config = dict(
    n_layer=8,
    d_model=640,
    n_head=10,
    n_kv_head=10,
    head_dim=64,
    d_mlp=1280,
    vocab_size=48952,
    activation='geglu',
    norm='rmsnorm',
    norm_place='pre',
    norm_eps=1e-05,
    positions='rope',
    rope_base=10000.0,
    rope_fraction=1.0,
    qk_norm=False,
    attn_scale=0.125,
    bias='none',
    tie_embeddings=False,
    parallel_block=False,
    init='uniform',
    init_std_qkv=0.0235,
    init_std_o=0.0,
    init_std_up=0.0235,
    init_std_down=0.0,
    optimizer='muon_variant',
    lr=0.00677,
    lr_mult_o=3.0,
    beta1=0.9,
    lr_head=0.00576,
    warmup_steps=200,
    schedule='wsd',
    decay_fraction=0.565,
    decay_shape='sqrt',
    final_lr_fraction=0.0,
    batch_tokens=131072,
    seq_len=1024,
    doc_mask=True,
    train_tokens=1407000000,
    steps=10735,
    dataset='wikipedia_en',
)
MLP neurons of a small language model. Each row is named by its layer, matrix (gate and up: input weights; down: output weights) and neuron, and shows model dimensions 112-207. Each number is 50 + 15 x the weight over its row's rms, rounded and kept within 0 to 99. A neuron's up and down rows have the sign that makes its largest values positive.
After each neuron's rows, "fires after" lists the tokens most often just before its 100 highest values on Wikipedia text that the model never trained on.

L5.gate603:34 39 52 70 56 65 79 48 46 50 46 35 41 55 49 34 46 76 36 40 52 51 45 62 49 76 47 40 54 66 46 27 47 44 56 67 54 80 43 60 55 45 42 66 49 49 44 46 36 53 44 57 57 55 66 39 30 49 57 42 40 53 33 50 53 34 66 47 45 54 06 48 24 45 64 32 49 46 35 65 57 56 25 23 60 37 47 51 50 41 46 46 76 46 47 60
L5.up603:60 68 45 55 61 59 56 67 35 38 61 53 42 44 96 53 54 60 32 62 27 70 56 58 15 45 39 28 51 51 44 40 46 57 57 70 49 44 47 45 47 44 43 57 42 43 61 34 62 53 41 70 99 48 43 49 68 47 71 68 66 48 46 58 46 34 61 52 58 51 01 44 33 69 47 39 49 45 69 43 68 61 15 46 54 29 50 46 63 45 70 08 41 26 57 59
L5.down603:43 43 60 70 41 58 46 19 56 28 61 47 33 41 69 44 43 39 81 71 43 62 65 24 62 66 66 18 71 30 28 50 50 47 73 51 27 47 27 57 36 21 73 54 42 42 45 61 48 74 50 43 21 53 56 45 55 71 59 19 48 49 62 54 49 35 61 36 48 68 49 55 78 34 28 67 28 52 46 60 33 45 46 49 83 33 55 45 44 64 76 52 71 58 55 54
fires after: "\n", "|", "=="

L5.gate853:49 49 54 39 48 44 67 51 37 56 59 47 50 44 48 43 65 54 40 56 68 47 50 76 77 58 41 28 67 27 67 65 28 37 47 69 38 38 68 57 63 75 48 48 33 56 52 65 55 33 29 50 45 45 41 22 54 11 68 67 60 39 59 32 46 70 40 30 39 74 54 26 48 14 52 62 45 62 37 39 48 61 33 19 51 27 74 41 56 48 63 32 44 49 47 78
L5.up853:47 57 52 68 45 69 55 63 28 55 64 45 51 63 49 49 29 66 34 38 61 45 67 79 48 62 61 50 42 54 52 43 46 45 70 68 42 55 60 52 40 63 52 76 42 74 54 48 61 35 40 58 35 48 48 22 68 37 62 45 54 42 57 69 17 35 57 43 75 40 42 58 31 23 60 54 77 53 45 32 07 53 52 41 62 65 54 56 47 50 62 39 42 65 55 68
L5.down853:66 48 47 68 69 83 39 18 53 50 67 49 20 44 47 34 66 49 46 59 25 44 69 54 61 42 47 47 21 74 50 59 58 94 56 53 52 40 31 43 46 55 72 66 38 33 29 37 59 54 33 57 44 51 65 57 27 40 47 45 59 40 77 79 53 59 70 28 22 27 69 59 52 71 55 76 56 66 53 37 50 52 42 58 46 41 32 38 64 53 28 49 33 44 49 53
fires after: " the", " in", " this", " to"

L5.gate950:60 47 25 79 53 40 44 28 37 42 39 41 54 30 27 55 70 47 34 45 58 66 29 38 59 49 70 25 45 71 28 39 33 38 59 16 50 15 31 29 64 53 40 32 54 55 42 46 49 69 56 33 17 48 42 49 71 44 61 63 19 60 16 50 30 90 31 44 27 70 22 36 61 51 57 38 69 62 30 48 55 47 51 44 33 45 67 49 62 38 61 29 58 49 57 35
L5.up950:79 60 46 42 58 47 51 58 51 86 52 30 36 57 54 79 63 25 56 46 74 53 58 42 57 44 60 36 81 52 40 53 47 66 46 31 40 62 48 05 46 68 54 60 55 50 44 67 45 30 45 76 49 60 27 57 37 38 42 61 45 42 46 63 43 68 50 51 29 30 46 44 67 22 72 63 59 33 38 59 75 68 45 52 50 58 40 55 35 64 62 41 86 49 17 63
L5.down950:40 37 69 57 33 28 43 46 37 40 65 26 35 65 46 49 55 36 28 39 64 41 37 52 71 33 58 47 39 42 71 53 63 63 66 60 70 86 79 31 77 43 82 57 40 58 60 34 50 56 45 25 42 35 51 37 43 57 66 35 70 47 35 67 44 57 46 35 66 40 52 48 52 52 45 36 49 52 69 36 45 48 50 32 82 45 50 54 38 32 29 40 22 40 45 60
fires after: " |", " as", " who"

L5.gate1055:33 64 67 60 46 60 65 10 72 48 49 30 66 53 74 65 55 34 72 44 41 37 69 47 40 57 56 59 41 35 34 58 30 53 57 34 74 53 51 34 39 51 47 71 62 55 57 43 49 48 57 60 44 49 51 50 50 49 60 79 49 55 67 46 26 33 49 32 32 36 55 42 50 47 68 30 16 29 50 40 39 43 15 44 47 52 19 38 64 66 61 34 65 36 39 36
L5.up1055:43 51 63 29 60 49 67 65 43 53 53 50 61 52 65 33 29 47 82 31 58 31 37 57 62 38 62 46 49 57 60 54 59 87 38 55 38 41 51 45 31 45 41 65 60 65 34 28 63 37 30 49 44 44 17 37 57 61 23 90 17 23 66 38 39 43 32 49 64 41 65 59 56 41 51 76 70 57 46 39 75 37 49 49 73 54 38 60 70 73 63 66 37 48 35 44
L5.down1055:42 49 48 69 53 67 36 55 85 67 44 59 21 36 59 43 22 54 36 80 53 54 63 62 63 49 76 44 74 34 54 31 31 27 47 54 40 42 53 43 53 47 59 42 51 52 77 69 42 64 61 52 58 42 58 51 34 51 43 36 53 14 48 45 81 58 53 51 40 55 49 50 50 57 42 26 62 26 55 53 54 47 52 42 52 64 54 44 25 58 72 47 57 42 76 34
fires after: " on", " |", "On", " On"

L5.gate1153:46 52 53 51 48 58 41 42 46 73 48 37 61 76 62 66 50 43 36 75 65 46 59 64 31 77 29 64 70 56 55 45 37 44 59 52 51 45 64 39 50 26 55 61 71 59 51 52 57 23 54 58 38 14 49 70 59 88 72 20 68 73 41 40 46 63 46 56 38 66 55 38 39 27 74 62 45 42 66 49 28 57 42 40 42 25 32 52 63 77 48 47 65 52 62 63
L5.up1153:61 36 38 42 39 44 45 35 33 36 66 39 50 69 53 66 40 82 47 57 45 42 21 34 62 87 49 71 45 46 63 30 76 41 41 35 71 68 53 47 17 35 48 39 43 35 71 37 92 55 50 40 41 51 44 60 44 60 57 58 54 56 31 53 45 54 50 82 92 68 33 52 49 41 56 59 61 90 64 48 57 50 50 41 72 50 45 51 73 41 61 21 25 35 13 45
L5.down1153:81 52 56 48 58 61 42 76 59 53 29 36 54 30 26 37 55 10 38 47 77 70 70 46 27 26 49 34 54 58 40 49 49 61 56 61 58 28 42 67 25 62 50 47 56 46 63 32 25 75 75 64 46 33 54 40 61 47 47 38 37 59 72 59 45 57 42 30 32 49 38 45 51 47 59 19 51 46 45 28 63 21 45 47 49 36 51 63 52 40 48 41 81 20 93 49
fires after: " at", " by", " from", " |", " to", " with"

L5.gate372:59 43 62 48 29 46 83 43 64 54 20 68 86 74 67 49 61 31 33 55 35 47 38 39 35 27 66 44 73 46 47 43 51 48 69 29 27 55 53 65 90 44 58 54 64 66 24 67 36 60 46 59 35 20 59 57 65 68 92 29 45 32 42 27 40 42 42 46 58 33 45 70 50 42 44 49 30 69 56 40 43 66 33 57 42 59 34 22 59 57 39 28 29 26 50 54
L5.up372:46 69 47 65 41 42 56 39 30 68 45 51 94 61 70 51 99 28 49 64 56 69 33 49 37 69 18 39 21 21 84 50 54 45 50 33 47 41 30 59 68 54 51 38 45 43 41 42 48 63 26 63 69 42 79 19 64 63 53 45 59 45 35 18 44 40 50 54 47 45 62 38 47 55 65 61 40 70 29 37 51 47 65 60 69 66 71 30 57 45 41 56 52 47 36 65
L5.down372:30 72 68 24 28 37 42 44 67 49 38 62 54 40 66 39 41 50 39 68 28 46 54 52 80 32 54 45 50 67 41 61 37 15 67 55 44 43 59 51 52 29 59 56 32 57 78 32 22 42 53 68 42 50 48 41 51 64 51 55 32 49 36 54 74 66 50 29 41 53 60 64 87 44 49 31 31 54 36 63 59 20 61 50 46 75 45 26 24 48 56 31 35 25 58 60
fires after: " |", "|"

L5.gate1189:50 50 37 35 53 69 55 44 57 37 42 25 65 17 55 65 59 62 51 44 47 23 63 62 46 99 44 54 79 79 60 52 38 46 62 39 47 65 66 71 39 49 59 53 34 26 62 49 69 37 32 32 77 39 79 40 55 27 41 62 33 59 56 78 42 59 34 71 46 65 56 74 78 70 54 40 35 41 48 27 41 52 45 44 75 23 46 57 64 17 70 40 33 35 79 52
L5.up1189:63 19 53 60 57 50 23 43 32 45 39 38 50 54 48 86 28 46 38 32 35 56 78 76 65 36 39 57 49 56 37 35 59 39 63 46 43 45 58 71 25 73 48 40 61 46 56 24 70 44 39 72 36 63 68 61 70 50 58 77 37 47 44 44 34 34 51 64 70 61 60 46 30 48 48 52 50 55 29 50 55 31 36 56 64 68 44 48 36 52 38 37 30 51 53 65
L5.down1189:42 38 63 62 61 65 67 61 62 53 48 57 47 30 58 12 29 54 77 58 54 27 47 38 74 32 52 55 61 35 58 66 40 62 36 68 44 49 37 66 78 42 27 56 34 59 37 99 08 55 51 22 50 39 41 55 47 52 58 35 55 42 13 62 56 52 33 51 24 38 28 57 45 46 43 39 62 49 67 63 62 48 65 56 49 79 43 47 60 54 76 57 45 43 53 66
fires after: " |", " for", " with", " made", " of"

L5.gate594:47 24 32 37 57 27 60 54 41 45 49 53 29 31 43 69 23 49 61 58 30 60 61 45 45 36 49 42 40 61 48 57 44 36 57 62 56 61 42 70 29 35 27 74 64 63 71 56 51 50 41 56 73 09 43 82 48 19 47 65 55 55 58 62 44 62 41 45 61 75 49 45 69 44 30 15 37 52 57 26 27 24 43 48 52 73 51 53 61 27 60 18 63 41 56 53
L5.up594:66 78 53 54 63 59 39 56 44 40 38 47 41 51 44 59 54 42 59 57 34 57 52 54 54 60 48 62 69 35 50 18 45 55 46 50 49 77 46 25 57 31 66 79 48 54 46 54 26 49 44 40 38 74 36 55 65 47 31 73 49 52 29 26 38 71 59 17 12 49 54 48 32 44 35 24 48 43 46 41 66 80 28 57 40 28 47 52 37 49 63 73 60 50 38 31
L5.down594:58 50 33 41 28 49 35 35 60 50 35 62 33 36 72 51 58 41 43 35 46 52 75 36 42 53 38 35 60 69 03 67 36 62 46 55 38 44 43 39 52 66 44 60 59 62 59 54 38 18 42 61 56 35 46 69 49 71 66 23 50 46 35 55 58 49 67 67 42 44 59 56 73 41 29 71 42 61 70 50 39 61 74 47 69 71 67 51 38 38 34 24 41 48 58 73
fires after: " to", " at", " for", " on", " as", " of"

L5.gate858:68 70 44 39 28 47 31 60 18 53 51 52 41 48 62 47 61 57 42 31 50 78 63 49 25 58 66 37 30 68 50 45 40 19 24 48 64 34 50 48 79 54 38 51 27 51 56 34 61 53 38 33 43 70 76 25 64 61 65 33 38 24 36 55 49 57 43 57 37 60 54 61 80 55 63 59 43 57 52 55 24 47 44 61 72 74 33 20 82 36 63 53 71 59 46 49
L5.up858:52 74 41 54 63 23 71 68 47 41 30 37 59 64 24 52 69 32 48 57 66 55 59 74 64 21 57 49 35 39 75 51 44 55 48 46 45 24 53 47 35 62 40 30 48 56 43 54 51 54 32 40 29 54 27 63 60 44 47 71 50 68 44 68 24 58 64 54 48 46 47 46 58 58 79 70 45 63 34 42 56 22 52 34 34 41 40 60 26 61 31 64 42 22 37 54
L5.down858:39 38 76 52 42 84 50 49 56 41 62 76 46 15 39 51 11 28 53 57 54 53 40 34 59 51 38 42 61 67 13 53 52 50 58 34 32 56 33 60 55 41 52 45 39 61 60 68 52 25 81 72 51 55 61 53 54 79 51 69 78 43 55 39 67 47 51 57 53 51 49 63 37 68 69 50 57 40 63 60 60 44 45 51 53 48 39 50 26 49 67 34 57 57 43 67
fires after: " in", "|", " |", " an", " a"

L5.gate1002:40 67 27 46 53 53 60 48 44 71 48 80 51 36 44 65 22 69 63 30 47 45 43 43 42 57 53 63 36 65 22 63 56 71 59 67 47 37 66 75 34 62 43 52 67 62 50 38 58 32 31 37 72 73 47 31 77 54 37 44 79 62 32 46 57 91 80 39 51 45 74 54 23 38 48 45 63 32 48 48 34 49 29 79 57 40 24 65 51 60 75 37 73 40 63 85
L5.up1002:64 51 56 78 39 18 37 46 44 67 30 72 38 66 53 22 68 68 65 18 28 44 62 54 48 41 70 31 48 33 46 42 46 43 44 70 60 58 73 46 14 57 75 27 45 56 75 28 46 76 78 84 60 47 65 57 54 45 42 74 45 36 37 42 50 43 35 54 43 64 42 51 57 66 54 57 44 43 56 55 80 29 15 54 34 40 57 38 42 52 45 65 59 65 14 71
L5.down1002:80 75 58 40 58 69 48 58 40 27 52 51 52 34 71 57 45 59 51 51 65 42 22 29 59 49 78 57 39 63 06 63 31 58 39 46 52 30 64 56 91 61 52 71 35 89 47 31 57 20 23 35 34 73 58 34 14 63 39 34 74 54 44 43 54 42 62 59 32 43 55 52 42 34 37 46 85 59 37 42 30 57 63 53 65 40 58 50 40 57 48 36 31 32 54 29
fires after: "\n"

L5.gate900:39 64 48 60 34 67 53 39 39 15 47 68 73 48 75 45 57 29 35 59 54 56 46 62 62 52 62 56 55 45 46 68 57 75 26 49 59 45 35 43 63 38 76 52 41 53 34 50 70 51 33 60 60 77 59 48 55 45 56 78 46 73 37 67 47 62 67 43 30 45 66 47 54 36 58 15 57 23 45 53 32 62 65 46 61 48 27 54 59 71 62 45 42 31 55 43
L5.up900:41 31 46 53 37 64 41 52 52 47 47 71 62 49 49 35 70 46 37 81 55 43 72 59 61 47 47 55 21 19 42 55 52 60 28 63 49 48 64 60 54 62 51 46 39 37 17 39 80 56 35 46 46 55 65 31 56 43 45 62 30 78 54 48 35 46 51 62 61 50 37 69 50 67 54 28 52 35 43 62 43 57 56 62 25 38 52 36 62 48 65 63 53 74 75 50
L5.down900:41 52 61 64 71 27 65 55 40 49 72 62 58 54 40 58 58 49 46 73 35 21 79 58 63 51 52 54 79 48 58 37 55 60 24 64 39 78 37 67 55 44 61 60 66 29 70 31 42 25 56 75 83 37 56 73 69 58 52 60 63 43 61 53 65 63 70 55 43 68 65 37 46 31 27 39 47 35 41 65 42 37 38 59 71 64 61 70 61 53 45 41 37 57 26 44
fires after: " the", "'s", " of", " and"

L5.gate535:74 58 41 46 46 26 43 46 65 33 76 49 61 25 68 39 38 37 53 78 53 56 43 48 26 46 66 62 59 61 59 46 73 72 54 85 52 56 37 27 50 44 25 49 55 62 43 45 67 56 57 41 23 64 50 60 44 71 54 59 54 68 44 49 63 48 63 47 31 46 27 45 29 49 36 45 59 64 77 76 64 57 60 80 55 68 42 44 73 44 34 27 38 70 29 34
L5.up535:57 30 45 59 35 29 68 60 54 76 50 44 71 34 34 24 81 73 72 40 56 51 54 72 63 34 33 47 60 72 74 42 30 56 59 42 78 19 48 51 42 73 57 40 53 45 78 51 47 58 31 21 82 86 50 81 67 41 63 43 23 45 49 62 82 44 51 65 45 44 54 64 49 39 42 31 52 48 66 73 51 43 47 49 47 55 64 73 50 79 39 75 77 40 37 66
L5.down535:50 60 38 31 54 37 59 27 45 61 51 47 32 24 22 40 28 38 50 44 54 21 21 31 58 49 77 11 57 39 63 48 52 53 62 45 58 40 61 43 54 60 50 35 09 53 44 38 51 44 52 59 62 27 79 45 53 42 47 53 51 44 36 52 42 39 43 62 61 48 62 26 49 31 42 53 57 37 50 34 25 47 47 59 53 47 63 53 63 41 45 25 39 64 70 79
fires after: "\n", "===", " career==", "=="

L5.gate138:51 56 49 76 80 62 80 68 57 63 37 78 33 57 72 68 62 57 50 78 54 49 45 56 54 40 59 58 51 79 41 61 73 74 54 51 54 48 35 32 09 62 44 39 62 67 66 54 89 44 48 40 41 54 35 39 55 73 37 46 59 34 59 42 86 26 47 37 36 51 47 33 27 64 64 42 30 40 68 43 31 44 53 54 75 46 71 58 81 43 35 66 66 39 22 20
L5.up138:50 59 28 72 49 42 42 49 47 17 60 74 57 60 51 38 57 46 69 76 41 29 45 55 41 58 92 39 25 40 46 39 65 47 66 72 46 50 64 80 00 61 37 39 47 74 56 61 43 40 45 31 47 42 57 48 38 53 35 64 50 35 80 48 71 47 46 25 38 52 64 35 45 49 34 44 52 43 44 46 65 59 41 75 33 62 33 57 60 54 64 41 65 53 61 47
L5.down138:37 70 57 37 74 65 36 85 43 29 44 42 59 76 39 36 30 41 35 70 55 25 59 45 35 36 46 42 41 66 53 43 44 59 50 37 55 38 37 59 37 35 55 36 41 39 42 37 72 20 59 59 58 54 82 37 49 65 54 52 55 67 48 24 57 61 49 21 95 47 59 67 69 45 61 12 23 65 74 57 52 39 70 55 55 60 21 62 40 56 34 95 45 51 72 55
fires after: "\n", "===", " —"

L5.gate878:64 67 46 69 77 37 42 61 27 36 40 44 32 50 50 59 54 52 69 55 41 36 47 55 41 47 48 66 70 49 51 61 69 23 68 67 74 54 40 58 25 61 54 55 55 27 49 60 70 32 30 33 57 56 31 43 29 65 60 54 63 35 50 86 65 62 53 43 56 75 50 54 57 42 59 48 66 62 63 70 44 42 51 64 37 51 34 45 28 49 29 54 51 34 31 64
L5.up878:50 37 62 78 70 62 42 51 53 69 58 47 36 64 39 45 50 42 58 47 32 54 54 64 41 73 58 52 55 75 42 38 48 61 53 56 68 45 61 31 48 28 77 62 65 67 61 69 60 76 33 51 36 34 59 54 67 36 49 63 56 30 50 43 44 28 43 56 45 52 39 44 57 69 51 53 71 30 41 28 44 55 66 26 60 45 69 48 26 75 43 60 52 41 39 45
L5.down878:55 58 49 55 46 53 53 30 49 60 56 80 46 28 61 42 61 26 47 86 52 41 78 38 79 52 48 44 69 61 32 35 19 44 56 18 46 42 40 82 71 54 55 67 29 44 73 28 27 42 99 73 66 51 51 58 28 56 59 73 49 60 79 47 36 61 78 30 43 39 65 39 63 25 52 46 30 75 59 55 28 56 34 44 45 53 53 25 44 22 54 43 24 55 46 71
fires after: " |", " as", " of", ","

L5.gate569:46 48 42 32 35 28 55 45 46 27 66 38 47 75 58 29 54 58 18 46 38 44 40 55 77 52 54 38 57 45 27 56 55 48 18 22 65 56 70 25 72 58 21 64 43 37 45 44 46 46 61 58 39 47 76 41 42 41 62 58 55 46 48 37 65 58 51 50 63 56 54 50 52 29 30 40 46 45 51 47 38 77 52 54 65 56 60 46 36 52 80 43 36 53 19 48
L5.up569:42 64 51 69 45 66 66 60 32 31 69 29 45 42 51 39 70 44 41 26 53 22 71 59 48 34 71 20 57 23 50 35 52 34 64 47 44 39 45 14 35 59 56 54 59 77 49 59 50 36 53 58 82 44 58 19 54 56 54 57 63 36 51 30 51 39 35 42 51 90 62 46 49 64 60 56 53 65 36 49 34 12 37 64 40 63 70 50 55 65 50 43 43 55 43 41
L5.down569:60 32 55 38 55 37 12 54 50 49 20 65 47 46 51 63 84 37 35 51 54 45 46 35 53 66 38 40 38 44 52 35 67 52 15 57 65 50 32 77 50 42 52 77 52 31 41 50 04 58 45 46 51 55 52 47 49 47 48 56 58 50 68 50 12 35 77 53 66 35 47 40 48 36 29 52 46 50 57 33 57 70 41 54 72 37 69 63 60 40 29 34 25 41 83 50
fires after: " in", " the", " of", " on"

L5.gate762:35 53 46 63 47 70 53 46 46 40 61 65 54 45 65 55 24 56 57 38 59 54 45 38 31 57 82 61 43 33 84 75 62 37 45 58 61 65 27 35 62 28 54 43 36 41 35 44 36 60 52 57 45 53 54 45 42 68 66 40 69 57 58 64 43 54 45 17 58 48 62 68 70 52 27 53 54 47 41 35 75 36 57 50 62 46 35 30 59 53 55 72 32 92 29 42
L5.up762:45 69 50 53 12 64 56 53 74 52 39 52 56 21 55 44 38 67 64 26 64 25 42 31 64 61 53 56 34 48 61 47 54 56 46 74 61 57 49 55 50 38 59 52 60 67 56 57 82 52 65 69 41 24 29 41 60 54 56 66 73 44 62 34 65 67 62 43 41 60 69 43 56 43 60 42 55 74 59 46 64 41 48 50 49 50 43 59 48 80 86 59 52 77 38 33
L5.down762:67 44 84 65 50 54 53 35 51 38 32 67 34 63 68 18 40 48 31 77 43 40 83 76 36 29 49 40 59 44 45 65 22 46 55 44 43 33 28 62 59 59 41 68 60 54 67 70 51 54 63 54 41 42 69 45 43 41 32 63 53 27 20 49 52 59 58 33 49 58 53 50 51 27 60 36 61 58 51 39 50 38 41 54 58 36 49 35 38 43 66 33 41 41 55 59
fires after: " |", " on", " /"

L5.gate977:44 41 55 49 60 43 42 42 48 63 49 59 65 53 68 25 31 20 51 51 57 43 18 58 30 29 54 58 49 70 46 52 57 46 13 72 67 53 48 55 59 63 88 57 35 58 38 42 73 50 51 47 34 66 33 52 53 37 29 72 68 26 63 36 52 36 59 44 44 55 43 56 65 68 48 28 34 31 38 53 91 43 48 36 49 19 45 45 48 54 86 50 38 67 63 51
L5.up977:56 52 43 77 84 68 55 50 56 53 27 54 64 47 47 46 50 64 79 80 25 45 66 77 52 32 27 68 55 46 44 53 77 17 30 42 73 64 72 64 47 44 86 29 59 53 40 66 82 30 43 78 50 40 38 42 73 33 49 28 50 34 69 23 62 28 29 46 34 55 60 48 43 44 52 60 47 40 40 40 58 53 45 60 67 25 44 60 49 37 61 65 09 44 47 66
L5.down977:56 53 38 50 39 47 31 47 37 58 57 40 48 12 42 48 36 16 45 37 48 43 32 28 33 62 60 42 29 69 56 15 63 40 49 41 14 50 33 46 24 55 34 58 30 24 51 14 55 77 40 74 91 74 56 44 66 68 48 42 60 66 41 61 38 48 44 44 41 34 28 46 78 71 47 33 61 27 46 47 56 64 45 68 49 45 62 46 39 74 43 38 38 60 31 63
fires after: " on", "|", "On", " On", "-", " (born"

L5.gate4:47 64 64 44 48 79 47 14 58 38 68 31 64 50 32 32 53 32 61 44 24 62 46 62 54 32 47 43 32 53 52 47 57 67 43 38 38 67 45 64 21 47 49 55 62 54 89 38 12 65 46 51 54 67 57 46 75 35 63 45 64 62 51 60 87 33 33 49 19 83 40 25 72 59 64 29 22 50 59 70 51 30 83 65 44 61 32 63 47 43 55 40 55 42 65 50
L5.up4:65 67 28 61 36 55 49 31 39 34 49 46 47 63 34 62 44 51 58 76 50 48 59 54 69 59 47 42 37 50 50 42 37 59 51 29 54 58 48 62 39 88 67 72 47 60 67 48 66 21 63 65 72 28 51 76 30 31 27 22 58 64 23 35 43 44 35 43 42 83 78 75 54 35 74 59 45 50 71 49 42 47 41 66 23 58 47 54 86 41 46 40 57 52 66 55
L5.down4:66 71 78 38 40 55 64 50 40 34 48 48 38 27 41 28 29 24 69 60 59 56 34 53 62 18 39 52 47 65 27 43 45 83 43 36 60 29 66 57 29 63 23 57 50 64 81 46 24 75 38 42 34 66 66 45 65 29 75 71 43 47 66 49 63 17 67 55 52 62 83 50 44 72 37 25 25 72 28 50 53 28 64 37 50 50 31 52 50 42 42 55 52 83 44 82
fires after: " with", " to", " of", " under", " on", " for"

L5.gate296:28 56 55 54 17 57 51 52 60 62 50 63 52 67 54 35 55 60 61 27 35 53 48 66 40 37 72 50 60 51 49 38 50 41 40 46 41 52 48 41 56 71 64 23 41 40 51 46 68 25 85 43 77 65 38 46 77 61 73 80 59 70 49 20 43 62 34 42 74 23 52 50 57 75 34 77 46 48 30 45 56 49 57 15 66 49 40 56 55 40 73 59 57 41 58 32
L5.up296:30 52 54 54 44 48 80 65 55 22 39 65 52 47 46 53 30 72 22 53 24 57 59 43 47 36 40 45 56 30 39 57 40 49 36 48 18 65 54 51 21 48 66 37 40 41 60 53 49 39 74 49 43 38 46 68 69 48 59 56 28 46 77 55 58 37 36 46 44 38 44 64 70 62 46 47 40 72 45 49 36 82 06 44 56 41 18 68 41 43 57 55 36 53 47 57
L5.down296:35 49 31 46 22 39 15 24 39 70 52 52 39 59 39 45 38 66 52 36 31 51 38 38 23 35 53 31 58 59 64 28 55 52 53 46 64 36 39 36 77 45 74 56 34 30 33 76 31 50 48 73 39 70 59 25 46 32 60 43 50 45 31 38 55 71 52 82 42 31 38 41 52 77 58 46 48 30 65 44 46 73 43 44 58 50 55 51 58 57 41 42 51 62 69 65
fires after: " on", " On", "On", " |", " (born"

L5.gate873:44 87 47 40 41 40 45 71 48 29 80 38 32 34 52 56 54 62 52 62 70 57 68 31 43 46 44 40 49 60 47 30 69 43 72 24 44 62 52 28 57 51 48 57 44 27 52 56 34 49 39 40 47 42 61 68 73 22 52 53 21 51 43 72 53 69 53 49 62 50 31 65 65 49 55 39 53 46 66 41 43 41 49 22 48 46 66 54 65 42 66 41 47 57 75 47
L5.up873:53 49 71 85 35 54 54 53 59 56 60 34 62 59 56 35 62 57 43 57 51 69 59 58 42 43 37 23 50 53 48 55 66 27 33 52 41 67 61 63 33 56 99 59 51 49 56 71 36 65 13 71 76 66 40 72 83 57 73 34 32 55 62 74 46 41 54 33 79 78 43 67 71 45 67 54 37 51 77 31 47 46 36 56 53 40 42 34 54 53 51 36 58 19 95 60
L5.down873:70 75 88 61 61 54 39 49 55 27 66 61 73 51 39 28 61 56 50 61 81 30 54 43 41 32 58 39 72 54 64 33 55 53 66 49 32 41 66 66 55 53 43 65 44 35 50 40 31 55 67 50 54 25 52 45 34 52 66 35 34 56 42 65 23 26 50 36 59 72 65 28 67 67 63 46 50 35 50 46 27 49 43 44 61 35 64 39 65 71 79 68 43 54 88 34
fires after: "\n", " Year", " work"

L5.gate995:54 53 36 57 49 70 36 67 52 39 22 33 50 53 14 60 66 34 50 61 41 55 53 84 45 35 39 65 67 28 46 21 55 79 42 29 36 26 38 56 56 81 59 31 62 54 75 59 42 57 71 44 61 32 58 47 54 23 32 54 60 31 67 52 54 50 65 27 74 79 42 29 40 48 47 42 54 60 34 51 49 48 87 52 58 58 42 30 64 23 33 40 82 24 58 31
L5.up995:50 33 23 46 54 90 42 40 52 30 53 88 31 83 39 47 28 54 62 42 51 45 44 62 53 31 69 48 55 53 34 40 70 83 42 97 81 54 81 34 38 16 51 60 41 46 66 42 53 44 37 40 31 50 40 41 56 33 27 46 66 28 57 41 21 50 42 57 09 74 66 44 57 56 63 43 50 45 40 42 57 80 01 58 40 43 37 67 56 51 73 54 78 84 56 59
L5.down995:36 51 39 42 58 26 65 41 19 40 64 45 15 36 41 49 63 35 45 90 65 47 50 58 54 64 73 45 58 52 35 50 35 79 76 64 51 45 61 45 51 38 57 48 30 56 66 25 43 41 80 62 46 59 59 52 36 42 47 65 48 49 59 47 53 47 79 44 53 79 44 61 62 28 26 46 81 40 40 54 37 48 40 47 71 58 55 76 38 50 35 62 57 55 42 76
fires after: "\n", " =="

L5.gate654:43 22 36 67 59 41 76 32 66 70 55 43 18 56 57 53 37 40 46 39 48 60 48 65 50 56 43 73 45 36 60 31 48 33 42 61 52 31 34 54 77 52 46 52 40 57 61 30 53 34 09 45 61 51 38 37 63 22 63 53 55 59 32 68 82 37 52 27 58 57 67 52 39 17 60 42 58 60 22 52 53 49 55 38 30 60 47 37 51 51 36 64 66 48 48 53
L5.up654:42 44 49 47 65 42 55 45 69 40 64 50 75 63 52 68 27 45 46 64 37 74 40 58 40 42 42 48 45 52 33 53 44 28 31 40 50 59 71 90 75 44 53 51 46 77 45 15 63 60 66 52 77 38 61 29 60 67 53 54 39 45 47 36 56 55 40 65 47 32 64 19 73 67 47 38 34 37 44 77 95 60 58 65 57 69 63 31 68 29 45 46 51 59 60 55
L5.down654:33 50 53 39 54 61 62 46 55 48 48 28 52 47 41 47 49 26 34 37 71 51 65 37 56 51 53 35 18 81 35 48 50 42 42 34 30 33 46 31 57 32 56 57 51 52 32 45 69 40 70 36 30 58 52 56 39 67 49 44 65 33 42 36 31 33 12 60 58 54 45 43 72 69 44 40 64 26 53 40 24 59 37 51 41 51 40 48 68 37 58 45 37 04 36 71
fires after: " |", "|", " 0", " signed", " on"